python train.py --num_hidden_layers=9 --hidden_size=192 --num_attention_heads=6 --num_key_value_heads=2 --head_dim=64 --intermediate_size=512 --vocab_size=1024 --hidden_act="swiglu" --norm="rmsnorm" --norm_place="pre" --norm_eps=1e-05 --positions="rope" --rope_theta=2870.0 --rope_fraction=1.0 --qk_norm=true --attn_scale=0.125 --bias="none" --tie_word_embeddings=false --parallel_block=false --init="uniform" --init_std_qkv=0.0545 --init_std_o=0.0 --init_std_up=0.0545 --init_std_down=0.0 --optimizer="muon" --learning_rate=0.00838 --lr_mult_qkv=0.4 --lr_mult_o=1.41 --lr_mult_up=0.834 --beta1=0.95 --lr_head=0.00546 --warmup_steps=0 --schedule="wsd" --decay_fraction=0.802 --decay_shape="linear" --final_lr_fraction=0.0 --batch_tokens=16384 --max_seq_len=1024 --doc_mask=true --z_loss=0.0001 --train_tokens=178800000 --max_steps=10914 --dataset="wikipedia_en"
MLP neurons of a small language model. Each row is named by its layer, matrix (gate and up: input weights) and neuron, and shows model dimensions 64-159. Each number is 128 + 32 x the weight over its row's rms, rounded and kept within 0 to 255. A neuron's up and down rows have the sign that makes its largest values positive.
After each neuron's rows, "fires after" lists the tokens most often just before its 100 highest values on Wikipedia text that the model never trained on. A number after a token or word is its count.

L3.gate372 [109 157 122  71 104 125 181  96 177 173 169 100 141 149 116 143 121  82  79 105 154 136 106 122 132 126 111  96 148 136 133  89 135 141  86 182 121 161 117  75 171  97  88 101 124 115 125 177 118 130 127 104 177  55 141 117 142  82 137 106 105 100 127 142 152 119  58 147 128  71 117  90 121 131 116  82 104 131 105  64 136 177 122  84 127 150 111 179  99 140 155 121  97 156 173 173]
L3.up372 [142  86 116 103  88 107 170 112 137 131 130  63 161 119 116 150 106 140 134 227 139 104 133 158 137 117 180 150 150  73  97 168 131 163  70 143 125 111 136 140 117 114 147 162 112 141  70 146 132 160 156 190 127  75 172  76  68 156 128 150 153  94 129 159 173 104 122 140 111  99 151 147  80 164 136 177 134 183 101 146 117 100 144 148 125 187 147 153 110 142 157 166 102  33 133 119]
fires after: "\n" 27, " R" 19, "l" 4

L3.gate470 [ 84 142 126  86  85 107 183 106  89 183 119 150 136 187 149 122 111 133 125 101 209  48 112 155  66 150 186  90 186  89 141 143 160 154 161 106 111 186 168  81 155 155  79 142  85 105 161 125 158 179 119 137 113 128 164 180 113  78 141 116 148 109 118  93 157 118 109  70  72 150 133 116 157 154 154  74 109 133 147  92 100 147 135 134 124 132 132 147 136 125 151 108 119 112 100 118]
L3.up470 [ 94 126 111 103 115 143 141 155 101 189  92 149 142 211  98 155 102 118 137 115 176  36 131 147 109 141 122 101 144 137 126 105 154 187 148  78 119 118 154  77 128  95  71 173  96 106 149 110 166  98 151 117  98  92 139 177 137 171 121  92 145 157 122  96 141 139 131  80  44 169 152 173 133 162 106  88 137 170 194 124 157 103 145 126  94 168 166 107 119  87 109 105 140 172 100 107]
fires after: " w" 18, " W" 15, "E" 9, " a" 8, "A" 5

L4.gate287 [151 154 148 104 110 134  99 109 128 152 152 132 150 152 152 108  90 129 112 143 104 148  77  81 196 189 148 192 104 139 173 137 128 136 162 137 124  52  96 123 116 126 132 186 150 146  79 161 152 165  54 228 114 111 156 124 140 122 150  86 115  77  89  90 108 104 173 119 112  74 133 139  97  93  98 147  89 166  95 148 171 136 171 178 107 152 132 101 131 152  90 147 170  29 142 121]
L4.up287 [ 96 179 129 129 147 157 115 126 140 135 119 105  87 119 168 122 122 167 132 146 175 105  45 119 166 130 147 146 148 165  98 131  89  84  33 109 138 136 177 173 117 125 184  91 167 176  92 156 142 187  83 127 166 136 182 100 153 154  91 120  35 125  97 127 140 128  99 137 129  93 166 119  98  67 143 153 166  59 142 155 107  76 123 202 167 134 151 135 152 153 114 157 110 127 142  90]
fires after: " L" 34, " l" 22, "e" 12, " H" 6, " de" 5

L4.gate250 [ 48 119  93 114 140  99  91 100 134 101  83 129 188 109 152 144 130 139 112 120 132 101 146 156 112 141  72 119 126 142 128  86 147 181  44 138  81 122  80 149  91 146 156 168 168 113 123 179 132 136 151 117 150  55 127 114 140 140 122  88 106 117 149 145 112 143 182 129  89 136 138 150 105 155 147 140 145 162 145 154 137  84  84  96 123 177 122 108 125 153 112  89 177 109  82 132]
L4.up250 [115 161 127 102 165 129 135 199 144  77 128  78 118 150 126 143 150 115 163 152 127  75 132 128 169 173 125 137 156  93 143 109 181 103 104 111 121 172  84 156 169 148 101 104 106  88 125 129  87  91 196  58 183 144 147  90 174  92 188  91 133 101 105 122 138 214 143  98 147 179  72 150 114 155 141 151 119 112 123 105 118 157 113 101 185 105 111 143 149 148 150 171 123 113  99 142]
fires after: " w" 16, " W" 13, " D" 11, " f" 11, " d" 7

L4.gate139 [ 92 132 104 146 169 133 125  74 114 189 150 125  85  84  58 142 167 133 128 136 133 118 115 139 174  97 126  93 126 129 110 146 204 128 132 165 141 166 142 127 107 134 151 147 152 156 159  74 166 190 167 128  83 175 137 124 155  71  44 138 141 101 109 161 133 119 117  94 131 106 130 129 162  84  69 105 127 131 116 107  96  92 156 145 120  98 140 122  99 164 132 138 129 146 236 133]
L4.up139 [160 136 105 101 124 168 103  77  91 153  97  93  84 109 138 144 171 133 145 156 147 138 143 157 136  71 102 115 103 129 163 154 168 121 141 130 145 159 151  79 173  99  90 148 117 103 159  87  95 172 197 142  99 186 137 135 119 119 166 141 154 174 147 148  99 160 132 120 131 142 150 132 147  92 133 154 143 171  73 130 116 118 111 118 190 171 159 138  99 136 129  97 121  98 182 128]
fires after: " B" 23, " R" 16, "\n" 14, " St" 7, " J" 6, " b" 5

L3.gate160 [109 101 118 108 116 165 147 101  60 153 119 166 167 117  67 153 144 189 173  76  47  84 137 123 125 201 116 144 127 107  87 161 142 129  83 125  61 139 149 137 117 112 160 107  93 176 119 166 121 134  98 164 193 127 185 123 159  87 119 125 169 100  59 152 167 144 207 146 140  99 127  88 117 142 142 117  79  82 144 145 108 163 144  90 150 184 130 151 169 149 117 160 123 104 130 146]
L3.up160 [137  97 172 132 114 172 201 100 144 135 146 137 169  59  83 123  67 173 139 154 156 108 116  94 111 142 150 138 198 183  95 144 127 129 140 107 112 143 139 131 133 130 136 146 118 149 117 169 138 136  80 120 115 152  57 159 135 137  90 138 123  53  98 150 195 171 176 162 112 135 122 164 137 154 101  94  83 166 121 150 143 136  78 162 138 140 101 128 125 118  98  76 114 127  94 124]
fires after: "e" 10, "E" 10, " C" 9, "a" 8, " U" 7, " p" 7

L3.gate410 [118 109 106 153 101 104 119 126  94 193  98 142 198 121 170 137 113 127 181  97 135 106 139 156 136 189 121 130  68 162 117 207 127  88  63 145 124 146 105 134 118 141 129 124 110 121 155 138 103 173 196 122 138 149 101 119 135  76 136 146 139 125 118 127  95 167  94  97  59 128 115 124 110 151  95  98 112 141  75 101  78 154 130 105 172 165 109 159 130 143 110 141 152  84 117 121]
L3.up410 [128  68 151  73  86  77 125  97 190 112 107 176 147 119 127 127 114 120 147 135 132  98 131 137 170 120 140 146  82 174  74 150 110 196  88 108 147  89 169  93 147 202 185 109 119 154  74 107 119 161 139 167 108 107 112 103 154 120 113 184 151 106  69  99  94  88  62 115 101 157 144 153 111 184  93  81 105 112 133 130  94  92 164 100  96 153 184 170 133 164 124 141 167 123 146 131]
fires after: "\n" 43, " w" 19, " the" 8

L4.gate167 [150 116 130 144  99 135 120  99 199  93 168 142 114 198 139 102 149 101 150  84 166 183 127 137 101 112 141  75  57 148 119 125 190 155 152 108 178 170  98 140 151 112 129 169  78  65 147  88 113 122 127 107 115 161 155 183 135 168 100 110 162 102 138 104 163 115 118 144 195 109 188  70 166 151 157 169 117  72 162  92 166 154  85 143 162  86 120  73 137 115 122 133 105 138 208 190]
L4.up167 [ 77  99  90 175 121 120  83 163 138 144 103  95  81 110 123 137 159 181 143 135 127 153 154 162 135 108 126 140 116 110 146 187 138 198  82 115 105 168 120 154 121 166 141 146 120 160 126 113 117 109 164 130  91 165 156 198 141 124 115  54 135 118 159 160 133 132 126 154 177 174 106  98 178 132 156 127 160  92 104 155 103 132 172 144 110 115  91 169 122 143  90 129 199 109 215 107]
fires after: " D" 37, " R" 15, " " 8, " d" 5, " N" 5, "l" 4

L4.gate255 [ 95 163 156 119 160 147  84 124 188 120  45 161 179 125 110 109 128 113  97  94 155 151 145 120 169 129 116 116 152  74 114 135  90 112 141 166 116 179 130 152 107 131 164 121 143 108 142 174  90 142 142 133 139  57  39 134 121 120 147 106 106 120 111 157  82 133  80  84  84 133  87 102 138  94 126 106 155 112 130 196 110 101 101 132  85 135 172  81  92 159 111 128 124  96 110 178]
L4.up255 [ 60 105 135 101 141 126  98 125 137 128 149  82 199 158 128 141 134  86 127  52 151 162 130 189 109  93  86  79 111 132 132 100  82 105  78 111 104 102 117 138 135 122 121 110  91  95 207 116 170  82 164 135 144 111 166 104 139  69 149 126 133  92 172 134 138 152 177 102  93 118  97 147 143 160  88 166 193 115 100  67 121 139 141 137 187 141 143 164 152 107 125 184 139 194 121  94]
fires after: " K" 16, " B" 12, " b" 12, " w" 10, " D" 9, " P" 6

L4.gate116 [124 147 124  94 154 147 138 129  90  82 141 154 140 124 140 161  96 113  56  82 127 162 128 150 111 163 171 145 167 194 125 121 105 122 184  55  83 108 138 138 106 151 160 113 141 129 106 121 140  88 168 122 133 148  83 173 114 174  59 145 178 132 105 155 202  97 150 152 115  86 124 127  65 146 176 112 174 106 135 142 134 106  76 149 128 131 141  68 153 186  97 141  96 105 132 176]
L4.up116 [166 146 151  81 197 128 128 109 161 138 129 173  76 105 113 139 144 126  88  71 165 119 179 117 131 221 125 154 103 201 127 184 127  88 151  98 105 141 129 145 105 159 163 144 106 112 141 108 170 100 150 144 138 135 134 102 120 146 121 106 171  92 111 108  81 143 137 125 136 158 182 113  99  61 125 151 167  80 111 109 112  70 145 126 152 153 138 137 130 104 109 255 109 102 146 182]
fires after: "ar" 13, "av" 12, " It" 7, "un" 7, "as" 6, "att" 5

L4.gate77 [156 112 134  97 175 144  94  88 125  78 179 167 137 158 157 108 152 159  93  98 145 104 126 148 120 155 122 118 138  99 135 157 137  80 164 142 107  99 105 146 153 109 140 167 154 117 140 132 127 131 171 161 106 154 163  64 106 106 121  77  88 125 128 107 118 133 101 134 140 138 135 130 115 164 126 158 108 133  89  90 111 131  98 146  79 111 116  75 173 174 127 200 121  59 101 168]
L4.up77 [111 133 157 129 142 147  75 171 147 163 146  86 140 121 118 168 142  78 142 153 187  84 109  99 202 123 159 147  87 117 131 142 144 117 149 107 125 180 124 128  99 167  86  85 171 123 101  86 101 141 185 163 115 102 214 136 149  97 113 109 122 135 132 124 156  67  94  84 150 170 117 137  78 125 186 160 170 136 155 151 125 131 166 130  89 150  76 202 120 191 130 141 147 126 151 109]
fires after: " g" 28, " B" 18, " G" 10, " Al" 9, "g" 8, " m" 7

L3.gate241 [193 185  78  76 160 165 116 121 143 118 133  59 124  73 147 163 131 110 115 148  89 178 126  91 170 184 185 150  94 152 107 107 152 130 180 126  84 112 118 133 172 149 108 106 138 151 139  79  86 124 186 130  95 124 167 128 130  80 119 129 158 132  63 137 151 154 103 116  90  81  92  83 104 119 150 152 182 175  74 106 154 162 153 164 130 134  74 109 148 103 188 156 143 114 121  97]
L3.up241 [171 163  91  67 123 125 132 110 130  71 132  91 111 111 158 100 179 131  83 140  81 176  84  81 135 160 199 166 127 141 142 167 112 135 167 167 112 137 133 139 146 158 119 134 162 136 108  74 135 105 193 129 115  92 127 148 150 113  99 111 156 144  92 131 143 137 152 157  79 120  72  90 157 105 122 139 160 167  61 140 170 138 162 159  96 139  99 148 144 138 171 154  77 110 106  60]
fires after: " al" 18, " =" 16, "." 15, "vi" 11, "per" 6

L4.gate145 [ 88 114 124 148 143 141 126 104  97 119 122 118 132  88  95 126 206 195 139 136 131 144  90 135  48 137 105 167 149 115 111 136 176 123 125 166 170 121 140 133 107 105 146 148 129 150 136 139 123  97 156 137 127 114  89 149 139  30 127 104 154 108 140 203 131 134  98  90  53  88 155 112 167 175 114 120 108  73  92 120 151 158 121 170 133 137 100 104 173 102  86 116 164 148 143 104]
L4.up145 [116 117  61 149 168 119 115 151 139 131 113  98  56 135 122 113 194 157 135 131 134 101 172 124 113 161 137 118 125 167 131 127  97 141 104 169 139 129 153 132 123 150 183 141 167 104 174  84  94 134 107 118 109 102  81 125 177 185 107 122 116  41 138 100 111 150  41 137 146 114 123  80 110 100 121  99 129 166 114 126 121 141 153  86 156 145  78 183 164 101 137  72 110 137  93 124]
fires after: " C" 21, " P" 10, " c" 10, "C" 8, " p" 8

L3.gate126 [ 96 106 158 118 167 104 155  62 115 134 170 159 136 114  67 111 157 138 136 132 161 140 132  90 143 114 151  54 116  84  96 107 166 157 102 103 132 122 163 124 107 118 154 151 134 158 184 124 169  73 121 115  82 107 176  96 130  98 134 130  63 128 125 173 171 190 170  56 124 125  74 120 143 122 152  86 154  86 144 179 178 179 183  84 191 124 144 118 153 103 101 153  54 140 177 150]
L3.up126 [135 134 201  93 134 161 106  92 143 160 147 116 172  94  72 136 103  98 154 147 161 134 111 102 133 115  97 127 108 159  54  95  82 171 114 109  92 146 209  70 105  97  68 187 147 132  86  76 124  84 154 139  91  75 138 124 107 125 139 193  93 142 128 121 115 119 101 122 143 104 178 107  68 160 118  87 129 104 143 221 143  83 109 129 119 170 144  79 161 133  89 161  80  95 138 116]
fires after: "on" 15, "n" 14, "i" 10, " in" 7, "e" 6, " |" 6

L4.gate197 [ 95 125 154 154 138 154 153 106  85 156 105  78 148 170 123  99 120 119  87 119 115 148 127 143  73 135  86  78 151 143 113 165 168 136 170 105 120 131 170  75 135 160 148  73  62  67  79 188 135  63 124 125 130 101  75 140 134 194 133  97 134  93  53 104 124 103 137 117 128  83 163  82 129  65 134 137 104 181 110 144 132 168  81 151 102 109 107 123 139 131 131 136 174 126 139 114]
L4.up197 [ 78 119 104 154 144 160 118 106  72  69 137 133 149  88 114 136 131 137  84 185 119 104 141 134 100 146  29 126 133 185 154 145 158 133 153 123 125 118 101 101 157 173 156 133  91 122 133 165 135  66 161 140 132 116 153 137 156 163 136 126 115 170 122 133 104 103 120 115 112 146 144  98 141  99 107 167  73 104 167  45 114 149 120  99 157  96 106 140 141  85 130 125 144  59 167 123]
fires after: " " 22, " L" 21, " l" 17, " |" 8, "r" 5, " K" 5

L3.gate395 [134 107 118 107  97 100 148  88 169 161  92 173 136 142 187 160 116  80 101 136 181 181 102 124 140 106 135  97 123 142  53 165 187  89 110 135 108 181 169 111 111 137 160 144 134 127 160 120 114 109 159 139 169 192 133 153 130 176 184 138 143 110  99 151 115 154 159 215 127 114 150  76 127 164 186  80 147 116 109 144 106  99  77 162  85 145 100 138 135 111 148 163 189 178 124 127]
L3.up395 [144 120 110  69 133 110  80 132 105 143 129 139 131 152 152  70 117 114 105  73 172 163 112  81 156  75 146 110  65 179  73 166 139 108 136 122 194 125 173 174 108 155 153 104 159 133  93 173 143 109 179 146 128 146  93 198 161 127 106 118 128 112  74 160 131 146 164 103 117  84 148 103  82 130 179 113 123 120  66 174 163  68  95 139  89 128  94 142 158 132 135 182 164 142 172 116]
fires after: "\n" 36, "r" 8, "ar" 7, " M" 7, "em" 6, " N" 6

L3.gate498 [147 134 168  99 161 136 112 104 187 125 143 126 196 140 175 128  82 200 171 123 121 108 158  92  88 173 158  99 105 214 163 128 110 154 129 109 146  97 141 132  67 115 166 125 138  91 180 138 132 145  90 181 133 142  92 117  70 127 112 194 147  80 131 165 113 142  89 105 114 107 101 107  86 119 119 147 167 121  99 104 107 149 114  92  96 127 101 104 132 134  73 155  85 111 163 163]
L3.up498 [191 147 150  72 139 122 151 131 147 148 136 155 100 123 171 125 105 141 149  97  67 103 134 216 136 146 117 107 115 132 144 104 112 107 133 109 139 114 161 136  62  82 186  79 128 148 158 121 178 151 146  62 125 112 130 128 125  69 102 160 107 127 119 179 130  73 153 158 114 113 164 164 108 120 146 102 106 131 121  96 154 110  72 150 118 140 164 122 124 146 115 147 145 159 165 135]
fires after: " s" 35, " l" 13, " L" 12

L4.gate244 [ 80  62 103 145 135 144 116 103 141 153 118 150 151 144 153 122 145  85  75 147 155 172  76 118 107 106 209  89 110 130 134 162 192  85 147  87 145 169 118 130 159 160 145 128 107  28 188 120 122 143 152 106 167 133 117 134 102 136  79 107 140  89 147  99 113 151 149 115 121 159  99 166 108  91  91 100  95 144 115 124  84 147 156 169 147 127 129  95  96 165 140 154 188 119 159  99]
L4.up244 [139 123 121 145 136 100  71 121 137 131 127  65 144 131 144 136 119 125 167 151 197  69 119 200 221 136 147 171 135 125  83 129 137  84 133 142 150 139  72 142  62 147 137  84 168 124 112  90  63 211 130  64 148 125 115 177 113 157 205 122 172 170  95 121 177 196 135 153 100  94 165  73 106 128 121 116 141  96 175 137 150 119 142  90 169  97 156 215 117 127 103 114 160 115 172 140]
fires after: "\n" 100

L3.gate258 [ 73 137 153  74  99 199 129 172 170 138 132 190 102 189 106 161 151 106  77 144 178 121 122  99 127 173 128 126 151 159  97 186  82 115 144 175  82 164 146 125 130  92 135 123 122 148 140  99 117 150 122 126 161 124 133 117  84 116 190  94  80 140 141 120 166 114 175 126 146  87 117  77 148 168 143 160 159 117 123 133  72 124  90 143 139  74 129 106 105 103 138 212 164  85 168 180]
L3.up258 [ 72 194  90 161 124 141  85 145 158 182 144 155 145 131 124 150  92  88 126  96 139 103 132 197  76 135 133 139  66 131 119 134  98 100  92 184 132 123  98 148  84  70 185  58 113 130 178 102 146 142 133 144 151 144 134 166 106  88 102 129  38 106 104 102 151 157 184 188 111 156 169  98 136 154 150 140 156 138 176 128  95  95 162 109  72 137 115 130 110  80 105 136 158  96 133 155]
fires after: " m" 30, " l" 6, " h" 6, " M" 5, " g" 5, "re" 5

L4.gate195 [149 124 203  87 110 122 123 112 129 117 112  93 117 161 146 118 126  91 133  56 116 126  86 112 199 125  99 100  56 115 168 110 152 142 144 105 161 195  89 147 120  54 124 146 136  65  94 205 141  91 167 128 203 152 143 138 145 118  91  91 147 123 171 119  87 151 161 133 138  92 113 168 152 117 122  78  77 133 139 119 110  65  91 127 118  99 113  97 139 103 114 160 121  75 155  74]
L4.up195 [165  89  66  64 147  64 114  89 146 109 134  82 123 168 114  84 139 104 131  92  85 106 131 119 132 162 134  93  71 148 125 117  78  64 111 109 160 138 123 111 111 116 146 132 133 158 158 153 155 165 144  92 128 134 131 210 134 127 166  76 143 141 151 149 112  63  96  91 123 120 103 113 101 139  60 142 131 128 174  73 148 175 126 110  70 143  98 120  88  33  22 134 134  90 141 127]
fires after: " M" 21, " H" 14, " B" 11, " f" 10, " b" 7, " F" 6

L4.gate366 [162 141 124 150 106 111 153 114 139 109 154 161 138 160  18 106 175 222  71 138 117  92 134 160  80 177 204 129 140 123 171 203 142 117 141 121  87 139 126 132 117 131 141  81 136 129 168 113 109 121 171 134  99 123  86 173 144 138  74  98 189 157 150 140 135 145 136 161 143 151 137 102 171 107  91 142 141 158 157 143 133 158 126 113  40 170  93 122 197 187 124 127 128 185 123  82]
L4.up366 [170 104 118 178  95 145 120 128 151 124 118 131 131 133 117 129 127 174  83 128  89 111 190 137 142  82 155 170 101  93 126 146 110 117 120 171  97 159 175 114 136 121  96 116 133 121 147  70 178 139 176 135 183 118 149 193 169 164  70 117 147 118 118 124 116 102  78 132  83 175 161 151 188 178 121 121  99  99  78 105 162 198 123 109  80 176  82 122 155 141  87  76 147 107  94 134]
fires after: " c" 23, " C" 15, " sc" 7, " Ind" 6, " (19" 4

L4.gate378 [ 91 139 164 139  93 165 101 102 113  90 145 169 218 138 120  62  99 130 161 171 150 137  97 153 144 160 147 131 120 149 120 127 128  42  96 114 139 166 124 112 140  80 141 134 118 157  88 166 158 149 122 154 125 109  76 120 105 120 123 123 105  76 180 130  92 120  75 112 143 159  86 143 125 132 110 140 132 142 117 129  99 160 150 119 204 131 121 100 111 107 109 103  81  28 135 108]
L4.up378 [121 142  86 123 142 125  90 111  43 135 126 169 148 146 121 134 103  78 125  75 130 112 139 162 172 184 146 113 117 159 155 164 122 115 146 163  52 151 127 131 152  73 136 169  64  98 144 167 142 133 103 162 169 130  56 111 161 135  90 129 122 153 152 166 170 121 134 159 197 180 144 121 119  72 153 158 150  88 137  93  97  87 153 109 172 107 121 167 116 122  53 142 153  89 161 152]
fires after: " F" 14, " B" 12, " P" 10, " T" 7, " St" 5, "W" 5

L4.gate355 [155 135 147 143  84 111  82 119 176 119 131 121 169 137 168 122  63 118 163 123 100 142 181 160 162 162 147 100 119 118 102 146  77 119 121 140 201 186 171 135 105 108 116 138 132 169  79 135 153 110 134 100 120  99 144 206 172 137 121 123 149 135 123  78 114  69 133 111  67 126  96 147 143  73 132 149 128 103 156 174 176 131  81 115 162 171 105 170  97 162  96 106 140  93 162  95]
L4.up355 [169 141 140 121 124  97 122 180 147 121  99 107 173 146 144 147  73 112 116 148 138  88  96 127 129 162 116  96 202 123 163 149 112 101  91 155 150 113 126 109  95  35 142 134 163  95 159 170 144 103 160 119 124 104 134 113 129 211 132 124 150 173 137 121 158 140 121 139  91  93 112 118 140 109 108  71 172 122 208 158  92 160  90 150 159 121 150  65  90 131  88 174 153  77 144  96]
fires after: " f" 31, " F" 17, " K" 12, " se" 8, " k" 6, " " 6

L3.gate70 [ 84 116 179  89 139 141 190 175 142  92 140 164 143 154 144  57 113  99 106  67 131 139 166 116 116 112 128 185 160 133  84 113 132  96 131 145 134 195  79  67 160 142 123  98 155 126 184 149 130 150 146 106 133 120 125 122 152 144 140 133 147 121 121  53 148 117 102 112 122 151 105 101 131 142 115 121 175 178 100 165  98 158 129 139 151  67 148  58 203 129 146  81 120  76  99 173]
L3.up70 [ 92 113  95 162 172 150 132 188 108  93 146 138 157 144 112  84 129  79 108  64 105 171 151 105 151 145 138  69 138 118 117 118 208 157  97 160 137 108  84 101 166  88 161 113 100  74 121 144 116 143 148 169  81 120  94 128 114 114 157 122  84 191 107 138 114  67  85  98 115 118 130 123 187 133 128 149 126 163 102 143  85 109 123  93 124  70 153 125 145  68  78  90 121 118 167  86]
fires after: " n" 23, "pl" 9, " " 9, " pl" 6, "r" 6

L4.gate112 [ 92 145 108 109 105 123 157  76 139 170 128 153 101 104 143 112 206 135 109 187 125 115 140 163 163  63 136 136  79 145 122 127 194 147 141  88  92 198 117 105 136  88 173  77 123 109 150  98 161 104 152 114 129 110 219  76 135 118 142 138 182 157 117  86 201 161 161 121 109 124 151 134 149 143  99 124 129 117 103 153 156 170  84 148  89 185 127 116 169 133 190 130 168 149 120 101]
L4.up112 [ 57 183 137 186 138  64 111 142 104 148 177 112 138 116 127 130 109 144 123 169 155 149 140  96 108 172  97  96  94 115 100 144 116  96 162 113 127  91 115 114 170 161 162 117  60  82 125  92 119 156 118  47 106 129  82 116 168  78 134 158 114  96 115 148 110  89  97 162 152 163 109 109 147  98 125  94 126 142 108 100 144  86 108  97 188  67 165 120 132 120 104  99  66  77 105 100]
fires after: " s" 23, " 1" 11, " J" 6, " N" 6, " R" 6

L3.gate351 [ 82 134 150 198 146  88 149  95 136  73 129 124 168 114  53  99 144 198 168  92 124 133 151 147 126 208 151 131  83 121 118 111 117 101 142 120 145 120 108  78 141  77 211 191 116 115 107 112 121 136 148 149 153 121 124 142  52 151 128 148  69  73  85 118 136 122 115  83 115 101 124 117  88  65 110 157 129 118 137 144  95 148 118 128 131 198 121 119 114 115  96  97 134 101 157 126]
L3.up351 [129 135 145  84 174  83 106 156 133 149 142 209  83 104  74 121 144 115  71 132 124 155 135 167 176 123 129 115 148 140 114 117 121 172 137  81 126  57 126 127 152 134 121 127 134 179 142  85 132 115 140  91 168 101 103 168 152 138 146 125 140 130 140 176  88 121 156 138 118 114 116 188 129  82 133 171 143 155 120 160 151 187 145  98 138 174 111  70 154 126 179 120 181 122 116 114]
fires after: "O" 16, "vi" 13, " P" 10, "os" 8, " K" 6, "ig" 6

L4.gate192 [159  97 165  62  99 104  95 145  87 174 121 194 116 102  87 114  88 155 139 135 131 110 114 120 176 158  98 101  95 139 139 184 163 129 178 128 126 134  99 142 123 109 160 151  69  83  80 175 139 110 185 185 115 121 175  90 134 136 144 170  34 111 112 142 124 169 122 117 126  99 133 105 139  55  62  89 149 124 116 106 109  83 155  99 171  98 168 148 140 127 132  69 125 138  65 106]
L4.up192 [155  97 189 165 164 154 125 121 165 181 135 151 110 141  80  92 107 133 135  92 132 144  93 140 119 149  68 147 119 180 120  82 115 159 118 125 102 107 110 131 110  86 126 107  98  74 101 152 157 118 161  77 126 138 147 161 108 113 153 182 123 115 100  62 160 115  77  79 122 148 142 189 128 141  56  68 154 104 152 184 102 139 122 166 107 143 168 120 118 158  90  96 144  88 129 155]
fires after: "\n" 99

L3.gate290 [102 109 142 114 136 142 144 127 146 122 139 129 111  78 170 112 138 146  99 134 142 139 114 120  75 128 126  88 120 122 144   9 170 101 144 127 150 184 160 174 168 109 156 142 111  90  95 117 101 142 129 197 129 175 131 107 142  94 136 124 151  48  85 128 107 122 122  87 121 184  94 114 147  46 164  93 133 161 134 167 131 114 116 174 166  89 129  71 166  25 110 142 185 101  93 145]
L3.up290 [183 121 127 143 144 197 117 118 157 160  96 125 102 139 135 122  87 112 119 124 148  68 124 150  80 200 148 106  85 116 104  43 106 140  69 160 108 142 115 105 163 179  75 167 101 127 102 117 124 124 144 168  98 135  98 187  72  74 155 108 119 132 114 152 107  53 139 119 121 182 109 149 145 114 106 133 131 122  89 114  95  52 173  98 143  76 134 160 159 134  95  78 123 138 118 164]
fires after: " l" 27, "b" 20, "t" 7, " L" 6, " |" 6

L4.gate122 [169 129 116 122 105 185  64  86 158  80 145  91 123  70 128 118 130 121 186 121 141 148 183 129 113 135 121 126  67 154 157  90 203 150  51 153 122 129 114 120 122  97 164 166 143 109 144 165 127 102 201 144  83 144  63 120 114  89  71 101  92 147 119 155 156 120 110 103  96  83 110 136 184 121 161 199 133  73 128 129 157 108  94 114 168 121 130 143 121 130  91 144  84 160 117 139]
L4.up122 [140 133 181 153  87 127 177  86 173 135 198 138 141  78 128 200 129 144 123 120 145 111 138 126 192 126 124 109 201 120 132 129 150 108 115 141 124 159 106  94  75  97 109 101 121 139 122  66 117 116 144 128 141 133  72 136 113 134 178 186 142  79 183 155  98 147 109 125 151 145 128 122 141 166 137 119 117 117 148 115  86   8 125  79 130 128 134 126 106 189 183 165 188 143 105  96]
fires after: " N" 30, " d" 17, " I" 8, " D" 7

L4.gate416 [139  96 144  66 117 119 180 148 125 117  39  98 112 176  66 141 163 177 106 146 114 150 134 155 150 121 101 172 157 164 101 136  60  91  98 146 120 156 100 122 152 133 143  89  73 150  93 137  92  76 168 129 149 130 141 136 176 128 151 127 203 160 133 133 141 152 151 131 115 124 117 118 101 152 121 163 125 144 120 104 129 179  87  58 144  70  96 108 137 121 128  93 106 106 120 153]
L4.up416 [133  91 129  81 126  72 150 201 160 114 112 145 139 115 150 135 170 121 122 125  85  78 134 195 100 158 136 141 177 122 173 116  91  91  38 125 103 145 144 119 106 140 115 167  87 140  89 131 113 156 159 170 100 156 159 108 104 144 133 105 109 110 156 112 117 109  58  58 192 129 136 177 113 133  83 135  75  88 139 105 146 133  87 191 134 155 125 138  66 117 144 148 108 149  98 117]
fires after: " se" 23, "s" 10, "at" 8, "et" 8, " S" 8, " re" 6

L4.gate268 [106 171 105 123  99 211 104 117 140 116 164 114  93 123 130 158 136 118 111 152 132 100  59 109 150  82  89 122 122 126 142 143 130 149 110 123 185 195 151 163 169 206 117 173 145 112 133 146 159  90 163  72 106 122 101 135  76 151 156 117 106  94 101  66 100 140 152 104  99 116  92 110  94  96  92 101 146 148 152 146 138 148 144 166 117 163 138  92 138 105 148 125 219 183 137 102]
L4.up268 [139 152 121 142  92 129 187  98 148 132 168 161 110  75 130 141 110  81 157 104  81 139 135 116  56  94 115 105  98 128 120 150 110 136 127  69 168 158 202 167 159  72 173 115 116  86  99 112 128 100 118 134 113 163 118  93 161 190 160 154 160 138 107 171  96 139 171 121  99 128 120 121  79 107  45 107 138 138 167 108 103 133 109 134  69 148 143 131 130 155 127 107 160 154 121 162]
fires after: " R" 14, " T" 14, "um" 12, "ot" 8, " K" 8, " A" 8

L3.gate17 [167 153 127 170 112 130 168 117 152 136 190  95 110  97  94 164 111 187 103 149 119 169  89 149 196  90 105 109  80  64 105 136  98 172 171 160 119 168 135 109  96 141 148 138 136 145 162 120 128 174 143 164 154  88 139 112 134 198 130 122 147 112 175  90  85 133 161 104 102 155  99 116 104 126 138  94 174 136 121 143 141 134 134 203 130 163 118 161 142 128 115  76 168 153  99  66]
L3.up17 [ 64 121 100 119 129 120 137  64 138 142 142  94 170 142  94 140 149  72  83  99  97 123 133 124 106 139 110 157 200  96 135 153 161 119 138 141  99 166 136 108 136 163 130 180 164 152  96 134 113 153 108 136 158 135 112  83  67 141 119 154 104 157 145 106 113 173 138  81 128 144 134 111 115 120 207 102 164 159 144 119 100 134 184 151 120 102 100 146  99 143 107 124  96  68  57  98]
fires after: " w" 12, " m" 11, "k" 9, "ot" 9, " R" 9